config.yaml
n_layer: 9
d_model: 896
n_head: 7
n_kv_head: 1
head_dim: 128
d_mlp: 2368
vocab_size: 8192
activation: "swiglu"
norm: "rmsnorm"
norm_place: "pre"
norm_eps: 1e-06
positions: "rope"
rope_base: 10000.0
rope_fraction: 1.0
qk_norm: false
attn_scale: 0.0884
bias: "qkv"
tie_embeddings: true
parallel_block: true
init: "orth"
init_std_qkv: 0.0209
init_std_o: 0.0
init_std_up: 0.0209
init_std_down: 0.0
optimizer: "adam_variant"
lr: 0.000328
beta1: 0.9
beta2: 0.98
weight_decay: 0.61
lr_head: 0.00443
grad_clip: 1.0
warmup_steps: 266
schedule: "wsd"
decay_fraction: 0.751
decay_shape: "linear"
final_lr_fraction: 0.0
batch_tokens: 131072
seq_len: 1024
doc_mask: true
train_tokens: 902600000
steps: 6887
dataset: "wikipedia_en"
MLP neurons of a small language model. Each row is named by its layer, matrix (gate and up: input weights) and neuron, and shows model dimensions 544-799. Each number is 500 + 50 x the weight over its row's rms, rounded and kept within 0 to 999. Numbers have three digits each. A neuron's up and down rows have the sign that makes its largest values positive.
After each neuron's rows, "fires on" lists the tokens most often at its 100 highest values on Wikipedia text that the model never trained on.

L5.gate1013:650421430451520370562471584545527471531545609477543532539422423546570447549528520474474601489535451464533439503551524472410492483423411501462495454433512418428518566489476508439456438539551509515570451386533562555504430513445530528578475520610466511455465378535451553437562527428509518491571449481412492511484475439513544493504466505527572488507560475486558472523504535466655427439511498466488470467489506443455440499504491531523525494477574584563467444414485474448500620509603572459486525483494598421531450599512583511588423593454503593536481480490494519415464471471634508531543459504578424515519568508475422515547528499415551513519490502452513552475481532532543469441483472503440531519476465504394546456510553586467493453460535538486445367479581553512521473590510504
L5.up1013:478487519528528423470420522496589438433516545528452496479483507488504489526630534505477470444417564479426460478487539406519555490583531475468463373520522513543530521521479524536455479464545511522459493450481492427401448507529443505438466475418561547395492519557471433391471434490540505437464445512426509548532464531493425448445492451451554521588427495540454441416521521518394509459560454516490451499530525481600490485452502523496493520450602476483610450425508502438429420598457469396499537544553476426448510476594509449498523496541543488617431531472500456431514538505540538551459506559462441522404411506427408494464493558455500524523481439546434422479539464505477458591447496476499471492593459519499521400510424469507442465513439531556507508451431416556608564488475489
fires on: "2", "c", "ac"

L4.gate1139:518423466517501375533418464482497476530479513525476468551505427514561549433597534465508414491547441446375473616543426467600487449510516505427529391434592563425512374481526567472411480460501467470474585458447460486528504445378507469508452566500557404473525468488500486482554436562492564526405542467405531530571540519431486464505442540500479524524451466500442504524441491434491490352560464512502424479564492461527506546513558617503474509526535516533543466453467558515437501502519499524511526493505455503520489458496454519495526525448499464531509498449528440413452516518556453551543510445614504459391513426467556596535574503524486456533471551396543465554500505388482477538533568448401508367422479486480583443501470497547529505460605536574487438541522441483444513414534458
L4.up1139:424559524512515490468489481487491487518542500459581477461371618504444476524566439456499431549565445565501603461570542510487507462560478509564626653525474527561499475521342451497522514625498503546547449433496496460501526530466491517527550440452690498440391482628514489490400485458480428520506446419467568391445503540417520543467436458452418490463469499508597497458519474494494444548407497495605465484539555488496379401469545403540505495415524537470592522498451512442480469448434540538435461560411465428516536557464460510433542491477536479489580490507575455463553492496533512477588405571510503507460408422465475549484548433493560480458543458540549442483522526508425516419446442510477432399435561395443520514508439476418492596528465482527475469449435546510547561457512533
fires on: " (", "2", "0"

L4.gate1882:483434474530556447499459571560508517468562463522477423498540433618556572493522472500445458541514399478409474481510497498501474486375480630407439534425447575580456508551470525421415570539441548508458464537540376460510597481447467495450503568460501475529432472559543504505428541469456495513518416553459555458490548459442538394472555396479547485439535433518415496568519418499551570551517543445474486489465554579553429522500435512533466516474498452487547529507559440553585530477542449478533434443529567438535453414598519524459448568553489535548516476553514506434544508560600524506557511455555464561539446409611444560487496505422531510482533513499503541436521551466529581516592516364422497488573458420453439528466500508452468399528580478531475422519479511547568488541529507
L4.up1882:560505481539467550401406530552485451553513512442585501492529520437597459584501464588448637494533500492551465376536472511418509604536559475508379446483526532460564495495612526538562461452438447510445450518501498443493534484543470493528524492509377540534496517471525458474554508517448441496543535488559482461490507474527501528555457477556430541606486567574504522482582500447515571476526545486517446462431506396546534468458461484430461376466523502524483507549516436498528492565504584431509505554561554467493505527538492392536447457532448508514460450496513531448532467486497506452413412483530492494384433499497444330578524377502499441514506604608489506558479514609507491581450500518415457487512467494391526485492448539551451522518428539570470544575417496578523466480546485
fires on: "\"", ")"

L4.gate1471:439447464509454536439523431497557456531520506510495499527507532443547514534517598454497463398466500572503528560469491560553476486472495559496548427555536579516574448480420443455501486507538501485403498513452593572563514481608454536439467461453532608489550554537579434491532473481473542452459457553539501528438458503485493535557416426440486522486452448468537540499476509545396524559501467473526566561398533549434586487552503472490543487494481488492544464514484439446517523415437414383544515566508473572455520456543478520398517570504529469426561460554540536501465432559553458431569423431515493446448547475432565524414421506436470580407426392446458401472497486570476467460575434573495416544481555531429502488474384456475539461509558673474456467579475519518548539545552516
L4.up1471:479455514574368536475505530486454521490524447478469511540506493432516466446508527556469497416510428424610415511409449534459584504532463522540435451470480470424496422584498463435482421497554521468440554480404448572541504369481405540476466428553500465508554512467483434515484415528512456474457487543465503511459605459395519528429493434519477535440509447522530481568609626491437551457427451383510493505519487461463542573443479554462442475445435642431557493527523434559467424521500547467603424576419443480442624555473434448434554563505506517488502557532562557510499452531477489492485558493548496548430415536476530466478521507453477547443492466474548532457471607515526478506550464472462459453435523440528489535509496517581573553564519503474516475597498457492552439522515504
fires on: ";", ",", ");", "),"

L4.gate1253:457474490479508479444489518512563596556517444513570426540478523543422465507558486470450505501457437527621489462546528513496499509409432550480488389557535483448614545451371510466524558516538524600551478431538434511475552448456488602465552542501479502462509602516510555548512437547421459542529470508494526439502472518536539488464519539442505563501564403578549431523518549468550491443493457386532512578463529464529543542434394458444609531551518496456499384548507534543533557552502435420499511404492506490504527624515521468559471627496456508452494555493509450504527508542490462470474536469454454557529527459459507564430455446430414507545493450592542544468471466566480507533420536559493471458544447555556513500486572526464540510467453602419479544526497497507594469440511552
L4.up1253:624537572564428522462463405417509607492596423446493405491466486492492557538531593534462487584482480426518496494529451461558576552509441495461506530486464503533578474478452442552509445542514510618521434483426508481522472494525517522545525488517447527415508441481575498447449508463582533517492434394535507488533499507564546477435524504497528531602412463507480551529462481521508527492458404421483445504520542470456501523365423508574491494555495659526455500477508436520504623473436454521533539503522458470572558514446504528502527505493513475434540468559450474506480474450520452506491481510462586465525485517543556485404470505548495497473515532497453463520484534497613553509533573468509385398471547530541424553545590518483559476531413524525517449542611389396597432589424556
fires on: "9", " integrat", " recognized"

L4.gate2015:566442438536423464540529553487455429481440444416456527529471434518465415525491563476501505457550521503504501609527444382480479491519570529454494406536503423499487479530575496490417435463559535501521520464459559508532601532454512472527448506542455436494556452484504458482512483549538470489503662423425531484529557461549569523416479419452512537512490555533484494559501516423506550574438517457453579502483456499560475567481424506408499495424503601507476461444391465454519521472546461500478501427521531446585513571452494506592525531502563496398567419496469526493474483452460412475469460568490481545563501499427470489407554507496505473569585552500560446437468436531540579483487528500413519505491569476419538581414545426500393510526584485436533502489580601522487410511448505
L4.up2015:568509491523481450509459552547495546524490488438532437508571514512494350421476502463689604480556482506504461516500402516473539554576538498515435402410590426464560497404417501503453517495545483486366553511457485527507521474539556504515509505395454438556507471439568446344624542441466476617482511580451567469453493529466471508429537538440487500458464525508536537558445502490515588485544458530415531490571459475518466603551505452488597445392413537412532509521564453477488492518602461476551449501499455469459568502547514554541625449475515495437509512438460471489494487409497522596488449536455513465458528436508527450424463494488430534455537517533506507509519556487549464500496539467541590521444573530539468557458506472408371497367501505574514460537502480562470512545527551
fires on: "(", "\\", "/", " (+", " (−", " *"

L4.gate1283:471490515449547524489504556385495492428537526452470526546448513631484480507543476552520473580511567531421523420494445482367513547614532584414477447489527502523649516465485419459535540496413512427415498572540432546540470518543558507456488474558514479449564593586442567525540457473547442503477552537493502472583531493537469539471556534531530592442484576448463519432511435593582545511549488513539431570457653533430470499465527468531501571477579477582442420474514433524528613485631547467540478490512496495494561482383506588475468510517579460544526533450604462453485421454513485544502454501511349544442499446484489481490576569450455395604528645592451417502537554492454509476488426497543470555430525556547497458497427484502433469449539497528480504529465513543488442532450507
L4.up1283:500495496479533490434511584462417433423515498450533503481540469552439478425512450479471557503451456502500560524563574529413486457474544450537414516492555525573435544409514458488489553500530390387532545471465535526562521465536550441486462578559516490487536404525451416520478477568506541596482564504491496494439477530486538628511466481574414493463426434457456503482477549432456554501455541527491551538504536536541446511448489502582520423579495451465542382582466513605504512531553560443549523487526488612590451544503392479464509549514476433491627595490562510547533619500544536489538537538508444534496481507462469472473505531514588482632593456449469464498573577516515536509546503633517487474494554448503527408545464575539524439466473502446586519539466500510476386462470442
fires on: " No", " Li", " Di", " Hugh", "•"

L4.gate1697:478450561526482422559459497508498549453480495505490503505479559515541425486513424501525535578485566431462546467482528504549540476430440523545541479435455455424492494498542575436577510566439502568492608585521553538490597507486409537534401474451547557520539596569517445483452503507545479504431456570521493430538461497448551497487595541385543488541542485499446548454574478484491635497507371488438535415515508480557499496449459543500467508555372473590552542334505440488534508513472492471624404448501622527483487617517498444492487567496511558504396510514449514480537534519491481590541297533528513573461509488492509464491558549439535579457534448469463425426453504513535449479481446468472459422536463461512545507431506490379572497497561441531542481459495526467529520502570537
L4.up1697:493526526605421472527455532451442469443529487579443494527471532651390470491481458459533586513388460489378405387415389530491528574489505505540472453512454592434496493479557456550476439513476560579434592480454415482563505473483420482562390455456537540519493524513438447527468446576577524567428473512532496502465627491508568521393478478463526482512435417574480565507570509472432515538588487544523418522478462431426510484568543502512443518605524503407492523430484540510512463517408544525472580499523564430538556616561488424466536614463561596478544460538409448491420481517405539549475461461612419521390431426550541464530571417401496495550455495579484491559440544406444466483486538450468443419549525541490503541533501504563436520523493475522476486441496447503529542581498490
fires on: ")", "\"", "-", "]", "}", "D"

L4.gate1457:525587564495350497423615475494522478498519564420419416493517498537390449486545494471490512537558405523585389455372565526544460467494465558489545397546486610524461539449532486547421455505482545497591517453522498430513456508488566523545444452500432445495522466504559515517358558448563462528501559398507441444494548486518562580467527467476523481528571501510483533447510433543567533547512521484437488533357400518542403467498497458484475460481463529440422531509464549544563506438581417527535496467409482369454490477483494520504515615410524502514496622430557556555442495476392605500534510500453439548429540425470551583432512468443593560523532523481511491517582514445426445478571538379520365513467494553525467541499523473454448545491508496426538575435525407500532476489457485
L4.up1457:576465478447409561495488469407501552579445553521502566614581451617588521590545484570438540508428496517481530445480500487425462569453547484484552500566503560530496577508527461452537484535502552509468546489537515487546472527425502500432461474506541425489507459474461492529473433536571462522498490484524474492457467592503538534466472599488477489540496504497502492559530516481433571480490517479520452504517527507471531533519512516519572496560487559483433449540534616449422410459541549565500535538516604515601542453470469470509411517553595466587422411529502472578488440420485553489549527564524467584479499391573494445510516470493620493494451494580498553576434498468447526472518466501438529465526533459525452516535513428505506416551467481485486565461456481384469472442532560
fires on: "5", "0", "1", " ", " of", "Early"

L4.gate650:511474510502476511526402490551471536566506471421553500578511561520492536588493504533514505502485485546416544439523463444507514515495430522473589483435463496448472530544435483500504512583506539536498509402564501512470496480484469548466544549467452509499464504480461507495430459478407516457453524468442499528447499509535509471536489598409491486536593551524417453478410551419480510362575598563514537595440474557554504505509441552527463529536497487529458543532531596530587572542529472426412581490480406568492502630587555522530501442523455419497509500493507457435447573507589433523542405516477455430466516428457434540530547505427575452515546487576439521398483572482428506490549492544453496497466488512522453495440528502446493426564457527442546514514450503383550460536499528
L4.up650:473629542529478543572502500519506490492527425435490482517541511498458489478446614565543436451504479598487433441544449463521332507546476532528612416480424458474528483577496371547443450498526563558526518490455502426505471573565497525533608441557400585577416494545496495432574542410399501474597470464509468538429420476507625450409526554548579475526534476595560542521519487366475433437462513418511467461537501498544482530489581519523490471520538506485467537518487461511555520468438540508507469532432506425535519437510560440412465533484487484421443425488527494567562492468523528461502559571512544462466531521521530548440500496578493478455425531488504498408495485442475476535565519438499468486518523437544604503457441591537543505563446471468487588532506485489489478531601450
fires on: "8", "in", "ita", "ka", "us"

L5.gate477:462533377440508443556522483541463480478464472607525426550481507574450540392516526449585488497435475540525524437459458541544422448522503484483438546497500470529603510488465419471467554466538395509529419495598325447539497555489484483461387470466517405492437450507567393504562479495488458572497349520499560454477501528604468500480470534515516502504496445490467471497508520502520515523590419438535529512410541461518577375483480483534498550534381482537490485536471523514486421518506486438448497508516491444417484431471509498524440524572609523626478469490331480513504580501391543505485501533541463446452566529558548545443561585360504458444507519483482459512580604421428416631492577542526470592476410510467504423547525468376501441544552458505535503504558517441455533407418473
L5.up477:478477543477403492421528491526450465556462527473568458578618528445542438502577552442437421570419531437462472374434462494557339489523458476568450538524498439453508467472578502501521482481578544497459585447465449508475529555445520579495463443542474433451504494443468441544586498576496459522439502590490455441507487548463536475548471494432465578459460520585527562474462507493553489398589451486499449449486556499534463526556474520476473426472496382557513443653509478524429470518535598477534367545512533500518441513453488479487449527502511395487540495538493581463447473442435486370435482465462546435518490472432508584550515520540506449541524504493417511529529480435380400498547505508498627445463442503522483455529514516453463507506480514445449502525484488417508524510507453
fires on: "\n", "al", "ur", "or"

L4.gate1569:541591557469610456518444422512428413553451516422509470569487548526493474532459477561434443446520469489457528502549449487488506482554491509434466523514511482538540591513436457499545534456362464500438446521574422533550504518540539482463506560483523422470499465515573486572488550425425575541494427479480550505411501439538565551429556493431437546501546566501463508507490509467546505416501493524497532495486608496480442461502608486510591580500437472477521518426468475437467526442562454517439421510443433554465508447456452557460473525603397407505414410447519472467489468423473444494551469504496445393460482424459552422506510542548571495545545520564461430584498495528427427553427438557569527528467466501552479566485423521581482515445529465557425543523468625492454542558472532
L4.up1569:536453524460469485527506498458446550535550576575458471610491513467523523432538536540554514457506572547580436422460527431551557516550537420461486505537471570476523563523575485470506551496422547597474497526549440589507551449551547501447431487551510552536560517502411445522570547496453514514593520540511649557448452550487472437370460506499467546484493590529555497475474409465532639563463487506486524529512453500588471510503470447522552537439580505427453461445517468500512548464535489536571523499472512497482446495495536506513506555487493437511495618567508495479390478525490449457480510540489455372440398537465455628543448427429484446462490526413391496553452516416496560473390451480456496402475475472585480520488494509454501472541443448468469469540635536474578489538494508
fires on: " with", "9", "8", ".", " while", "6"

L4.gate1413:560486561463523521494480506528594488506471519514405536463466511480407536533470514487420431470566585539568411513411521535522484523536516403398470492464457471430503415496537455438485453442541472350541525447518453426522435496547559425529483539561497508512498514528496447585535509555486513535461634551507484494406542486586582451528498476435525430510449510503483547524520479518531479466601589424466461528569504429455426558499440471502575568423445525538508498457469541475464523529534492494560506558539374593418442491560517487457448475422529458516535416488556425463564590431471447508443449530499519420473473491434555502470529530384553540499525584562419420480463469446471505454452447552519501494467563539528464432454371466508599373500512522465501628482517449509559542490497614
L4.up1413:488562511407454518486560653517532464492564522480492517496490536472517493517433489553443522552437522572530562478581551461463479494512577497558439485531410495551548442456567538466513441477628450474506535463443476484536486480478563508482446546497432479548438542469474488506460479493461590469490492429541529572488433433484507473437499409600473496502452419476358528360414524428560479498463434551505587531511463475488412495515498485522514438471496473496589549545536353572488481502461490465579583565561418527528484470385494555578461450515488529463560473449534517507525520521596487505477464428524476488515487576471464486455567449502484540495512471477445552479433483463457515475517505566462448431468582634457605402497490459517468546495479526493560517557573561430576472401517606
fires on: "2", " Di", "1", " No"

L4.gate737:538494516597466578457422529523486465562509449453474482561499559419529515400453491434436408612525470457535557410575515429565431443479578509390586455413499553436515583528491546469498524446478534550507523392490508447453489489472470540581573551548480508460455536515516443484506576527482400474534494476401480476471483524584534513491502517545511513529598528448497482425434452528522501454453537466455572543533497610533512509447563416461511468528467521510484513474563598468511418590517469545422418537571463417514561511577402554530512525433536488464528466519562468590618481524504481467450479497418535432532514480475409613484555514460438526461540457524597433497505457427486467529522441614473524480544440501518485543540510518344447488489513560463470517435473473543577441503618542
L4.up737:525602523442508474569424523465573507576485464450537499599464449464529520620578442426451480536579509499509533548496452528578541492590527406509402503474517468486488586579502490532506506411414463410476498526403500458507433558500484610441499532502557478578565510449514466448481509508449588448566535484537476493471462574398503476530503548536501477504569490421474548587501439480575454530503511520451530488413536523450491556471512547412552510502503480552422509452483556462615491545472556501482480481472454534438543517583587538505544436541394497587458579603499494494530431556513544534549485509426576541513497528443490554510496460480557487595492477497516477463609480447529485589464594403486549511553445504473490540522511531501451553466538432518488615526523469452448508554512467
fires on: " are", " were", "ly", " ", " of"

L4.gate1721:482460502488462499503431453495556418492525455362417503467430488516469502518487507410467580506531585490484615503514529432506499484567437494492551426429478509489584389483475456491464401546550433574461495477460498535490578462529473474488500523446460488572511501488427590443477544502603566468519495397487544508504557463547458425447521516471512438493530512530465521474551506452473509491483488544513622552510486496462450489415485456452476570458456505508464457538536523544455500520532484549524498399498412453540519470413526497484472423470480567452418552421386572496520455495620492444543540470427509480431575403551451571545505434429550518550543467571478494422495595609625546503541530420428471564547531479486451595440511501470407516510540475459566493489507430437492474567458462
L4.up1721:485459573457406384496433401512481495455512416446560398426472439527485469479569464496530488542506467489436430514491503497532525549475541524512495475491525376521546394469531445486555430514617521590512506447456523455477446460531485488531492478550601465521489399515494599444405529487582480478559529506405580465392533558501504484518524560456569490477495435476427473442557449544500598569537461564495496493527419491534378603447460533494436568517507490452467450489527492576578531499493544509521526524524507509549402375438483516549445434503539545579487469501417618486594578468438511534478513529486535476404527473501455558553568540457452521531495489513639472543425613509564519499443505393419447539519520455464549563559529470423397483541614487431531464572437426508516443470425434
fires on: "\\", "_{", "(", "{", "^{"

L4.gate1403:562502510506523447570493463387520424458495543510458533535481519550494491490410535499381553482473478465538524481540439531470574549454527512475477595493496495530488640417545491390426580434490484482512510550473549524504563427587483461561468545431405529436485448508462453550443515391423504494456541490570473456535510477551477547447621577545565492502524495554598445615567472456598444493538649504531499492584538461467498499423491547466542579526497477467459414489473513513544425429664514495454515452547509524496500506562478481556503512568524447584513554499554461413549389442490515536548478481499604528556568481541535467537401493561546653501406471449487566520497517503574434501519491473444418543524481479528532536439487574472420579558434457503491478554525495457584537495573537
L4.up1403:507456636475499577509509490563568547520545385512519518535508560473686373486464546409529542514476553436519494483542473504486431534427483511451408513517499592499587448468577592506519455510494636495484472507487482560449521499433438448581479537502587395476476435466424387474456498499471494475555563516540528546405423476546547584482550476468541538509515514548441494456543549529498477440450459481507540472489396534578428507483561598459471389508419569527409541532456505447510529584470532463532500466513442425559449557471487507418482473430483521471500460494546494529472531468459407393477545532399472486500317454555477535395425444459454480624449531549567465489509508543424525432505539514452571522418457511500524465519551401568503585494530490469491451481456464503578438542420449
fires on: "s", " students"

L5.gate1722:518495517544496407544449520466542516514522558452433597534460514494546487456517470475501516466449536435458516469460567545529516403483578577467495507469522512452500423513480474499500534525455345488412472597510437475567480510453416478475610479519555483477404578500502511551503553412457540509476462500389513535527466542560591503419492488518461447549534466486579504465514531440535498541538472436465531432554510511508499439487481529601604520502544549475395483468498452499405436410506461505464492495519494456544476504541517483508489505578507570490486518471521519432505537519481518584496365532467449498468464393558535545390520543517513553446573525454429462589560524485551419548464549464562470544464485520528455502563544516427428510554520434511565543525560555509509489483450469
L5.up1722:550478487463523505502447452543435506509491499552482447461459418471465464442520498523458527523476518499528529496513495561503499542437481430527481503406583397464448446537521497514484452557521498527469477543542452535505496497568512560488457500440511460564591458574420502513462516532474550523588502485506585550469468430466535506478524546498557546509490431450500640471573568581601431510480487458504547537438455484485452561455612487429587492449477538449480488479511482546441478546552530466489526578465493575460542530501507473512506458455393413542551459478542472487470594420492481538503434502564515539580514555477572540609556429416511466550383477527541481418492567504479584484520527448564504567484527614508489540450526516473479627554520555524452505543516490452485552534561496
fires on: "\n", "c", " ", ")"

L4.gate496:450469500540503515543553574607368532488544516413524553415522439593543428465557470542502520547572580452507477505451505500595553457502540483507607487535443461433295477533599482579549520529494519535498604432504526505573498497481527549479524518464484480555481418526471500415534470500526493503451520554559490496441466375507543520435447556578451572482486449451469547472526469496381556384474536546549543466489475439606535512514480469593488475611519512505422512466384551551454547460466496594514481524559503524544543442492462444492473525551511445506438481538526494420562528528497539525508457576497415555544448500404561511449533542429541502482475452513544504513452507494484547474437544505518525554504547473523559599493534612413481503492594378449517522489489479534386468470454478
L4.up496:586451497506453472498505502513447460544458465502366546501525483500503530456518503453473491532594476523370430515549464422517554519518483541540544479565523484424480497468478479616431506498474550538537537546522492552532530455546497459465453525434576543520396516470414509477570445454571488500511624506537477424503499561538448502469560520548474602550533457567517491479562560517508610449494474550485484361453342494464496473466492557459564461465442498487462469442541633482516512595465513517571428470555460537558406526467521473476495529420429456449535471553522508444499568567556441527461492414524483475486486525594495509416525654515515577529477453460490515611477497589429556539535514448380527535411600484477548528560538543489495428466472434477558452528519425499415515476524452
fires on: " and", " &", " to", " of"

L5.gate145:483495491548472431486502474495499514407490588445547532577508515475429446422497509489547439539463576576442536522438533506491559583550564571492498505509609542490491412499493520481536419455538391572465556427504453501500520477536537481450467464564550542465570490498466431467464525515546511463480580540514418446497558540486451518476516592531443465474410463474508580499513597477532602505452539563525542509539469499497599514467475455486515479513521427532529490517619435517510500475535483463493433540510488575458486391522501486474512571532527470405461576402533548523534569455492421497526547447585563433534546538447568442578379478458431401464533444541374456572524430511484453518506481493534465436583577523416469463444528498555540461489574538429475419374374472549591470488444573
L5.up145:480384428455455498472557508444408481512521472513499481513557542516510493520544546432487557460481427493502443553520469402647552386405470504483548412575515458435566482580491519510486519409525490472508564493504557522483444448496479489469481482622413614533507377509515491514562474443541524522524512487423467554487415532460486408442495499483490484502465488548541565448520530505448463499495595508492601553527447501451454516460518490495481487461636498493466512445483479518526428519507513471514553435506472498494512474557540463410494488583519539476552501460410511458503522649508500524513519483599498554461485490536465554491551466440519596474502485505601508521510575494525548530582484486466492483493433515427498514450554574536440579501413504571414507572507459442435565550533488
fires on: " (", ";", "—", ":", ","

L4.gate1629:537526533529526510466481599562610575460466599402508501529488413559400517407510480509498459564451471502580580468517526536507653576503489560520583454538574426453447451526447480505548491516439463495468539498581460538567408482511560477571531513495491454406486517524494531554431538499413514549505509365551468443552599559452561493522498461535532473509529425599512430508518516476472478514610575488521511389520460518508471454494506602496484539416487553471505494461487554395513533530484539475501558484417549572540570441539549531541421513576424489606562483455522464425538513538452490529540457571539585500553511464539478582484502586506448540534517480497437500514475525407550410406518460516472545454462501483480564549536426467364501577543394564496501440451540381499561461441460482
L4.up1629:450484460532532402527565549463472490445598469621575508532529564486465473536549511554556568467486471505415449592470507501503479553497524399433537557511515513528622513451492532467584501585458528483586482548522496443441486545555440501480437530553537504513500468469542505424382468407524438509519463504550594544557488523452436497516456517492570556470472509603508451472454476561434341537541486463549525495544450551537483429475469502564531536425465544498497474478499497500503531579488547564493417575432458577424506460506466463508515478459570523593519542441508401550451559557538456522481464551540536572555478484471440535566493467408496416451494407425413553460539435470499511548496510503525451528495503460457490335540439516484476448588420444605580469530466505562506495495551524
fires on: "1", "0", "2", " film", "ron", " company"

L4.gate1089:528427483480559482458404527544535572523501577403477469407517485549456465455513548467523496449433440545432599457480484533507489500529419373474509482632512510450498546516397467499591562510479538537468544469560468549479504526548466505471513519501445512550524541497528507549502456506485464484475565562536519445450431533490524471535493611486469480501569553526487417500456532481500443461516532487516456503539537501417486459500483491543515503463477563516554488497511462445536595475634413444533517400557406517475418533462464530416415576509537447474557557413452402514525485469570440506479419616486507522524412493418526527565452471380486435580559579520424545448370498483438437516465480492455498531466470563570452526488569454486537549416527504502447429653527506411560557548507503
L4.up1089:548466564546403523392517488487551475465476597431593519503467559432466468523527487557620489471469507481558442467393473512536477410528482579552509445611444559435444533527514460578483481513512494526624497596439566514560504503586587559476465463534444575477543503432485534427581481479510628490526412538567514482473455499377491448497458489464525541479399506545539524465428475461468557562539560518561512446503370499464643554443560548602551555543514501561531527456424485575501486466430490542493523418463529606466528524444508500440468478511541466508503448526508502450435499463461553454502460539565486530444458497501488585570528496475578566535546504442488486518505573510464425434526506611526509519477530503487426446467457490581477469482460520489456545489495513534514513580443493
fires on: "9", "8", " Leon"

L4.gate2054:625504503501474511608433432413533448519462442419540479563441511568452477422575510482561508563500530439552443452466562610533523561533502480489450534515545531521550497551591488513565489435526531513539521517471443607501524481505490481484546555447475477432470525479501428456548629492484414501534504456459427579540497498492481506406522500513463475468561509443588567521467519447511536504516584518522582466501459443567509588493519525499432567501533589478517482551428683492566476514473484552522467471415409464531416539439534495580590461489510537554541572520545560549490516583599533504474478514474499529532493466446549561456572436531535517594522510516482463537508461473533499571490505547537516480526603444597432422521462511481510573474559491466502586513536452471512478521505531
L4.up2054:486464436533455563484502530548395564416367552456388526426544498457441557437463577472520475515587506520467520490415443485473539561564650534506527498543514487507471410473442502557390468547463470474472492498473488562524516518540548490407560530520544505498566527499482500534498495608507476512522573524453473435537568530514489449504526508508462555507511524558492585505456508524563537518476543485521527412554525424561503446514482377440595440494528523460440490496500553514610455430592406439449456523465489507511517539380508571484454500533535449432487474473524540493499469591473475498411512474546492474468491541493528515475479546544478496464484483502495503524389573578497496487502502450521596556457575555494503618439480571564488532591530553439424443447492545469642586422550482
fires on: " |", "1", " and", " in", " of", " Che"

L5.gate2030:529484467521478436434512491483504486485558534496409430525538490494578453606536466473528554401543508473483466581468537365502408484515528425568468536525521495458507434534489479557508518499527413424488500530469512511502384492484491513583552553579445457540484467468474507472508535580527506541625470450451457538453485492406476410509492644507490424627467476455509657508520538468546480446463507572510519560511543452573513518476527506559562530471539593574478447501502569465520607548546457531489512491493471501377464577518519557512479495486522532446458524428464452521459444487562495522452585524545435466389442498533543537518452474465493485486510590537454473550479505455492505519436443461428408557454490500477567423474497552480469541551533584503582532515387475460572535598540554
L5.up2030:501522547477467445542493594480525536513491422540552469530421486402512470609539379463460543483517513501439547444447532517489443524465457459581537455514463437505497483633528576549475501520568513497524490432570465475483483522523524482393396466528546426514451544505510546540490420507453479523498537497381565475443430553501468516539499456530499506515485535441506484484379489433495468454488453467507445535478462461512574457535649448458552480470541494504542547500505564498491487540511573479453534592549478468540500460531505524488552537421567521499531424496519506566446405397451423504583634545433574481484522526595377494567560460425472509533495487596481561500536545575500474407394524516524489437514457507455506420479502618400523499386580578486462534407500516592519469383500554
fires on: " (", "-", " ", " on", " –", ";"

L5.gate4:536466487457478504455465431499496595432512557552536499475539453471573551550481504462534450509492516471529540406566567569518444451540531508470587486446431482398484474463511455539531471451512435518487532536516427417594514528469494472570547510454545520518450455524614485499507449528494459471490541532462626488543452568520451617381476482552569523540475475441431479491537541441519438480625551467540490528529487373490571434540460557459548407539425507443467498495609533472487509505521504484564468421540484464476475452544497511512463528457410502447504524602455532413518412542442505523474500513550544436397462486547543593518478463517508478530520511479430556576634501455453563362479507466542502549495554483519521509530424450406416537504527535538505555436461473475550600453514482
L5.up4:501435464485465559505513554418531510472408414495493472431497472470450496452561530483424463372428430488466544501553474462537583554440433535501481505521491461432467509513443467509539452512468571500457527535476495500454569518542532515477549489505422500495513518437374499475597576540472466534553461472512454492477483446463507479540473443470400536507469506626637529554479459518434459462451472465533473541507493540543469515511481520544458579535490456582486380625520465558501512515407519496474435467520488457491493477527565515438384476454523453512465449394619535461442460441554491411392528439432527489521536585459559423516472519448627561422458470500519526474614479521435503467429466466448509470548521438493454515346589439454509490612553615551364569495472501464455606477562481
fires on: "\n"

L4.gate386:461471486424517399528487473497568532545478457520469450441483552514398469500445499386513432548449531496516486412392463570490464426445556506551534440582563465560449507514398504571534504500562631532613548442542486417512519521557532570555424629489612501487587426551493503467502509510544444493556543511461474451449435618578498517501568652541483481594442482579494501421519486443499481529557469507453510482548495472572478413493558472388468444552428519431521535532410525408504435506503514508480558473481546449456514478463509518485539530426482456500462550541556533381567593405495495479536499462439562487507579522532502527622462514478520555491477480527480474430475494413494496501515488538481406414438508491450536510535546543431542521380504510425542435458535506512508547430503447
L4.up386:505424550561463459538507491481533466555526438403501558547379413497418537469491368462459521524444481547456379491549659472458458461508561512533556477489401606475468628567529553613530488472531551537575543488441402484461506493455538497468535539565530505469492502601495449585512515480527601526550551520428573473542558476381505501450436491496492473479532474485460530482562530503539447553436511475464516501574379570528437507443530503519501529560504505569492512433500600485461485520479473504501398463547545477493432558578506500547466492639543488555438529541532439505563478533461435467472518488519526611457544444508547547563494498391617506417510491525494534531429559467502510515498513531502550492495510469502435504503435601402374585481481409460437495504497553499426506531505419
fires on: " ", " of", "ne", "le"